config.toml
n_layer = 10
d_model = 256
n_head = 2
n_kv_head = 2
head_dim = 128
d_mlp = 1024
vocab_size = 726
activation = "tanh_gelu"
norm = "layernorm"
norm_place = "pre"
norm_eps = 1e-06
positions = "learned"
qk_norm = false
attn_scale = 0.0884
bias = "all"
tie_embeddings = true
parallel_block = false
init = "normal"
init_std_qkv = 0.0161
init_std_o = 0.0036
init_std_up = 0.0161
init_std_down = 0.0036
optimizer = "muon_variant"
lr = 0.0161
lr_mult_o = 3.0
lr_mult_down = 0.7
beta1 = 0.9
lr_head = 0.0123
grad_clip = 1.0
warmup_steps = 200
schedule = "wsd"
decay_fraction = 0.582
decay_shape = "sqrt"
final_lr_fraction = 0.05
batch_tokens = 65536
seq_len = 512
doc_mask = true
train_tokens = 362200000
steps = 5527
dataset = "wikipedia_en"
MLP neurons of a small language model. Each row is named by its layer, matrix (up: input weights) and neuron, and shows model dimensions 0-95. Each number is 50 + 12 x the weight over its row's rms, rounded and kept within 0 to 99.
After each neuron's rows, "fires on" lists the tokens most often at its 100 highest values on Wikipedia text that the model never trained on. A number after a token or word is its count.

L2.up557:50 35 55 56 27 48 81 30 22 35 59 46 56 75 53 67 44 46 62 69 63 35 44 38 46 33 62 38 52 60 18 40 79 32 44 62 59 43 47 43 53 38 47 38 37 50 39 64 30 52 66 55 51 35 55 57 50 49 46 49 70 51 27 54 49 41 54 61 47 73 38 54 39 55 27 39 40 53 45 50 44 52 67 41 56 75 43 59 59 37 35 51 36 55 60 17
fires on: " |" 37, "-" 27, ")" 10, "\n\n" 8, ";" 7, ")\n" 4

L4.up154:50 28 43 55 38 35 72 42 28 41 37 38 42 51 62 56 49 42 66 70 46 64 70 52 45 65 44 60 53 57 54 51 67 55 55 70 55 45 34 34 61 16 61 53 56 47 47 65 73 52 43 61 25 43 63 48 68 64 52 33 58 65 54 22 72 40 67 43 68 50 41 39 51 43 41 37 63 59 20 61 29 35 56 56 50 43 41 53 31 54 51 51 38 50 41 45
fires on: "al" 23, "ool" 15, " as" 9, " of" 6, " |" 5

L2.up691:51 67 15 55 39 57 66 64 49 38 58 56 63 34 57 52 50 53 40 56 60 47 58 52 45 41 37 44 38 35 46 34 49 46 52 42 51 55 60 44 57 42 39 50 36 35 42 63 54 40 33 51 56 37 54 42 51 29 46 52 51 54 61 54 48 39 40 23 68 57 54 40 62 49 58 35 58 52 62 53 57 37 38 56 63 44 62 45 26 52 47 40 52 58 46 38
fires on: " Al" 35, " le" 34, " Le" 23, " al" 5

L4.up227:48 50 55 59 55 46 58 62 27 49 39 58 52 52 57 52 33 31 54 37 59 59 49 29 40 38 56 62 24 57 40 51 60 60 73 42 68 29 41 27 49 56 47 58 50 56 39 60 63 38 40 53 57 50 54 33 35 55 66 56 44 66 84 40 58 38 56 69 28 34 36 38 64 53 49 28 55 52 30 63 51 38 56 28 49 55 44 31 65 71 61 54 45 62 48 38
fires on: "2" 30, "0" 26, " |" 23, "3" 5, "1" 5

L4.up214:40 57 37 40 51 53 54 53 63 39 41 66 57 40 55 37 43 53 63 50 55 59 48 50 55 52 43 44 45 29 57 60 52 46 52 60 49 56 58 42 22 64 43 45 18 39 41 64 58 31 37 29 45 35 64 62 66 37 40 31 58 27 63 47 65 52 36 51 76 67 59 59 37 65 54 44 52 37 52 55 53 27 42 33 50 50 79 74 49 70 43 38 36 49 56 34
fires on: " al" 34, " de" 15, " Al" 9, "ul" 7, "igh" 6, " on" 5

L4.up755:49 25 60 47 40 59 58 42 47 24 60 54 27 46 59 47 62 82 42 48 38 29 67 50 46 33 60 51 48 43 44 62 50 61 53 62 49 50 27 46 69 27 53 49 61 53 64 48 61 19 53 50 50 17 43 24 51 52 42 40 41 51 45 60 63 53 46 25 51 64 41 53 53 39 55 56 24 68 64 43 27 44 48 43 36 36 42 64 54 64 63 46 60 65 63 36
fires on: "ic" 18, "m" 14, "ric" 10, "8" 8, "A" 7, "S" 7

L2.up168:59 54 71 41 51 46 45 62 52 57 49 45 58 51 40 44 48 43 33 39 63 59 65 50 53 29 58 65 56 57 49 50 51 50 54 61 40 66 51 40 66 62 57 64 54 58 41 68 44 52 43 62 65 60 40 32 37 58 31 45 61 45 65 64 56 41 17 37 66 51 65 30 55 64 56 44 39 54 46 73 55 63 33 66 64 57 47 49 70 39 53 45 46 62 45 47
fires on: "v" 45, " Mar" 34, "ov" 21

L2.up673:68 36 52 84 37 41 86 40 26 55 68 50 58 61 58 65 30 56 47 60 51 27 51 32 48 65 57 43 46 53 29 44 73 55 44 72 43 29 31 36 47 52 73 64 41 40 58 51 72 48 53 26 42 54 44 42 34 37 44 51 86 56 65 37 70 34 39 56 26 46 55 49 44 48 51 49 50 45 34 36 43 42 64 50 38 52 39 33 74 46 65 47 57 46 30 48
fires on: "," 22, " |" 15, ")," 8, ";" 8, ")" 7, "\n" 7

L2.up722:34 63 40 77 45 35 53 57 47 62 32 31 41 24 42 67 31 45 65 39 59 51 43 54 53 32 75 36 62 46 46 29 59 70 62 47 48 50 59 43 59 57 65 28 51 44 58 38 51 22 37 30 48 62 48 54 43 50 41 45 44 64 54 55 55 44 43 57 39 34 57 64 54 64 43 35 64 57 51 49 48 64 50 74 50 60 65 56 57 60 78 36 57 72 35 39
fires on: "ec" 86, " I" 11

L2.up42:12 53 43 49 48 67 67 55 46 80 32 41 21 59 41 65 62 48 60 42 59 55 62 39 36 72 46 50 40 44 62 63 56 66 29 48 53 49 54 47 40 58 52 44 69 47 52 65 55 60 39 62 44 55 51 45 50 49 49 50 51 45 43 47 69 64 68 36 46 40 53 47 66 57 50 39 34 57 48 63 34 60 51 58 48 32 67 52 39 40 67 40 52 57 64 64
fires on: "ivers" 31, "ool" 16, "ame" 13, "ason" 11, "ave" 6, "ions" 5

L6.up650:63 33 40 27 40 46 31 48 65 56 62 51 65 58 55 69 74 45 33 71 53 34 53 51 31 59 42 61 82 43 62 53 51 67 37 63 39 44 71 57 37 42 56 54 65 34 68 56 33 64 60 37 45 47 52 49 49 55 49 62 74 46 59 57 55 54 49 55 41 39 50 25 38 38 48 22 59 30 54 33 67 17 59 41 61 67 50 28 40 50 63 51 39 52 48 72
fires on: "ct" 34, "or" 15, "c" 7, " f" 6, " " 4, "ild" 4

L4.up849:51 45 55 46 51 31 49 68 29 50 40 67 58 35 48 81 47 46 68 51 34 41 62 72 50 36 34 67 54 46 54 42 46 54 39 58 51 57 41 71 51 69 49 46 54 74 52 50 48 36 51 48 58 42 41 61 38 52 37 65 64 45 71 62 61 57 61 75 56 54 43 31 56 29 22 60 48 40 25 57 57 64 58 56 39 65 39 40 38 45 50 34 22 47 63 55
fires on: "t" 21, "p" 20, "at" 17, "al" 7, "lect" 6, "l" 5

L4.up435:45 54 48 69 66 36 49 39 42 57 54 56 50 51 36 65 51 43 60 50 28 74 28 56 33 57 63 40 52 61 72 46 47 40 38 42 51 60 42 50 42 51 47 41 54 68 43 43 76 23 48 46 39 49 60 37 41 54 42 44 57 65 31 40 48 40 46 60 50 59 70 32 54 42 56 62 30 59 20 60 44 54 47 39 31 44 76 34 46 77 52 70 51 62 54 44
fires on: "3" 38, "8" 11, "p" 10, "2" 9, "9" 7, "0" 6

L2.up850:31 67 47 49 49 41 51 43 36 62 38 49 26 31 56 58 50 30 35 33 56 44 63 43 36 51 52 60 51 45 40 50 70 77 41 61 54 40 80 53 60 35 68 44 45 49 44 39 44 46 46 64 61 54 50 45 46 59 45 26 49 39 51 39 50 49 52 44 31 44 48 63 62 56 57 52 59 52 50 25 48 66 55 72 41 31 60 56 41 65 57 23 56 53 43 45
fires on: "rit" 61, "ivers" 35

L2.up746:45 49 59 47 40 56 64 75 45 60 55 34 43 62 50 44 52 42 57 51 54 52 43 47 25 29 65 45 45 62 54 46 46 43 72 74 37 68 55 64 63 42 54 65 61 59 52 44 44 53 45 41 66 53 45 44 34 31 36 51 52 40 43 36 61 52 39 50 45 47 55 38 38 33 69 49 37 53 67 64 35 60 51 61 41 32 47 56 44 39 55 41 60 77 45 57
fires on: "ong" 62, "ack" 6, "ov" 5

L4.up569:47 56 38 47 46 37 57 51 66 39 52 53 37 75 51 61 48 63 44 36 51 27 53 44 46 61 58 24 40 35 60 61 60 60 47 24 56 35 50 29 59 47 58 54 51 63 63 65 62 37 37 54 46 44 13 24 54 41 43 41 41 41 19 61 64 58 54 35 30 40 44 58 62 42 60 72 42 40 51 40 38 46 31 59 52 59 47 58 37 37 64 60 60 52 56 45
fires on: "as" 23, "ic" 20, "ric" 11, "os" 10, "o" 5

L2.up779:59 64 52 54 46 38 60 59 53 48 44 56 17 31 41 60 69 49 72 58 44 41 45 37 56 39 58 50 39 16 37 49 46 52 43 60 41 57 70 53 57 48 42 58 62 72 56 39 48 60 56 39 50 54 59 31 34 54 45 64 35 43 38 39 52 66 28 61 42 43 49 37 63 43 50 29 57 37 42 61 50 58 36 56 55 48 72 45 47 47 74 41 48 73 50 42
fires on: "'s" 88, "up" 4, "ue" 4

L6.up599:63 44 56 56 39 47 65 53 47 40 39 52 33 61 36 55 47 54 38 59 19 54 51 60 38 54 61 41 63 50 54 44 53 62 50 42 37 60 61 56 32 34 54 52 56 62 54 44 65 13 57 62 55 47 59 30 56 52 39 58 64 51 58 37 41 60 56 30 37 62 66 56 43 58 57 44 54 66 41 33 51 37 21 43 50 63 43 45 41 47 62 44 60 54 69 39
fires on: " c" 23, "l" 17, "ate" 17, "2" 15, "3" 11, " f" 8

L2.up561:33 52 49 68 43 59 45 71 43 46 22 67 64 44 45 46 59 52 43 35 63 54 50 57 45 60 45 44 56 39 61 57 39 82 66 45 45 43 45 44 64 55 39 33 38 50 49 34 51 36 55 62 51 48 80 63 42 44 41 43 38 44 56 55 51 55 50 57 47 34 42 60 57 52 52 48 25 45 49 67 56 63 44 76 79 59 50 44 50 64 67 35 47 58 27 38
fires on: "ec" 96, "ir" 4

L4.up511:40 49 53 39 67 49 38 67 55 53 38 49 56 58 37 50 58 62 54 60 36 38 54 23 63 36 27 64 31 66 58 57 49 56 43 40 76 48 52 53 63 65 41 49 61 59 53 43 49 16 49 43 49 33 58 48 33 26 52 55 61 32 65 70 46 44 43 78 25 30 51 47 54 56 54 62 56 59 42 40 42 63 65 52 52 63 40 49 55 57 38 41 42 35 53 52
fires on: "pe" 15, "t" 15, "-" 12, "ight" 10, "oin" 8, "p" 6

L4.up902:42 64 66 45 31 34 44 72 37 64 28 24 54 15 48 56 48 48 45 23 42 81 54 31 29 64 47 38 54 38 51 35 43 57 59 52 44 56 23 59 50 59 67 61 65 59 39 63 43 57 56 51 46 61 67 54 49 78 55 52 43 49 47 53 54 44 55 54 51 71 43 38 59 48 36 29 46 46 69 44 39 50 54 73 88 69 45 46 43 38 55 36 44 63 37 39
fires on: "est" 36, "ir" 20, "ind" 10, "at" 8, "and" 8, "el" 7

L4.up486:54 59 57 47 54 71 61 46 43 53 19 71 40 51 55 63 25 43 30 41 58 54 30 40 42 57 52 41 50 85 35 44 47 52 50 44 52 44 53 35 80 43 68 63 57 43 42 44 51 44 50 44 56 14 58 45 27 39 18 45 34 33 65 30 42 50 46 63 51 37 35 50 32 56 62 45 60 40 51 47 41 41 48 37 43 60 64 48 64 58 54 52 50 51 37 65
fires on: "p" 37, "b" 10, "3" 10, "2" 6

L6.up317:27 46 55 45 39 40 51 54 56 61 41 49 68 51 48 45 59 41 70 45 34 65 61 53 38 57 42 59 55 49 55 49 42 46 52 56 61 47 75 48 31 62 27 46 47 55 49 47 40 15 48 40 32 35 51 33 41 36 29 61 60 63 26 41 53 34 51 60 48 70 45 24 48 38 55 64 41 46 50 56 62 90 59 44 41 68 36 40 48 46 37 57 51 57 64 42
fires on: "ik" 18, "ir" 17, "u" 8, "at" 5, "l" 5, "pt" 5

L6.up146:50 50 46 21 52 35 47 34 57 34 62 48 70 14 55 34 36 64 52 52 52 31 36 49 62 61 62 59 41 60 61 54 42 50 46 46 35 55 54 27 56 26 44 31 57 32 64 66 40 47 48 35 42 58 57 48 55 50 42 41 44 75 56 52 44 67 53 60 58 68 51 51 58 44 18 61 57 41 28 47 59 44 56 57 51 57 42 60 59 62 66 52 50 61 48 24
fires on: " b" 42, "b" 17, " B" 12, "ib" 9, "ar" 9, "B" 5

L2.up190:56 51 29 66 32 62 58 65 58 57 40 64 47 31 38 51 54 61 54 58 44 34 62 64 53 25 47 44 41 43 31 52 51 45 44 48 47 57 49 38 44 48 19 40 74 48 65 50 64 58 53 27 37 59 57 33 67 62 57 41 60 52 48 51 58 55 36 40 33 63 85 52 33 35 47 05 50 55 53 59 53 48 44 45 51 60 54 44 58 58 67 56 43 60 54 41
fires on: "ice" 25, "port" 13, "land" 13, " United" 11, "ey" 8, "ue" 6

L4.up19:36 53 45 48 53 27 55 73 59 37 35 37 71 21 51 57 34 25 43 68 47 56 41 37 43 51 53 35 65 69 29 34 62 52 44 67 59 43 47 37 47 55 40 55 45 61 33 57 41 41 19 42 56 47 51 30 79 54 53 81 44 41 67 43 55 49 58 57 52 46 42 49 52 41 64 23 49 61 44 46 55 30 32 57 61 62 46 09 68 45 58 50 52 47 62 53
fires on: " |" 29, ";" 29, " " 17, "0" 13, "3" 4, "." 4

L2.up803:58 58 55 75 50 31 70 37 43 47 51 60 33 59 55 35 54 37 41 63 53 46 39 16 63 58 52 50 52 44 52 59 60 33 39 62 55 60 55 42 52 48 65 46 42 54 52 46 47 58 32 38 45 46 36 55 56 33 30 61 59 64 66 63 44 35 49 68 40 54 65 48 29 48 47 36 53 32 30 71 29 41 60 20 30 57 42 49 57 46 79 52 54 41 57 59
fires on: "2" 25, "0" 22, "8" 18, "1" 15

L4.up3:36 22 37 68 36 58 32 35 44 35 46 46 59 36 56 42 50 44 69 54 60 42 43 60 32 45 45 40 61 59 64 35 53 53 71 56 30 22 49 51 54 37 17 51 63 54 52 56 48 36 43 56 44 56 58 60 50 34 51 33 53 40 53 57 48 53 60 60 40 50 51 44 73 53 58 61 58 51 37 63 39 73 27 44 43 51 64 47 57 58 72 62 41 57 38 27
fires on: "f" 15, "ol" 15, "ec" 12, "p" 10, "c" 9, "ro" 9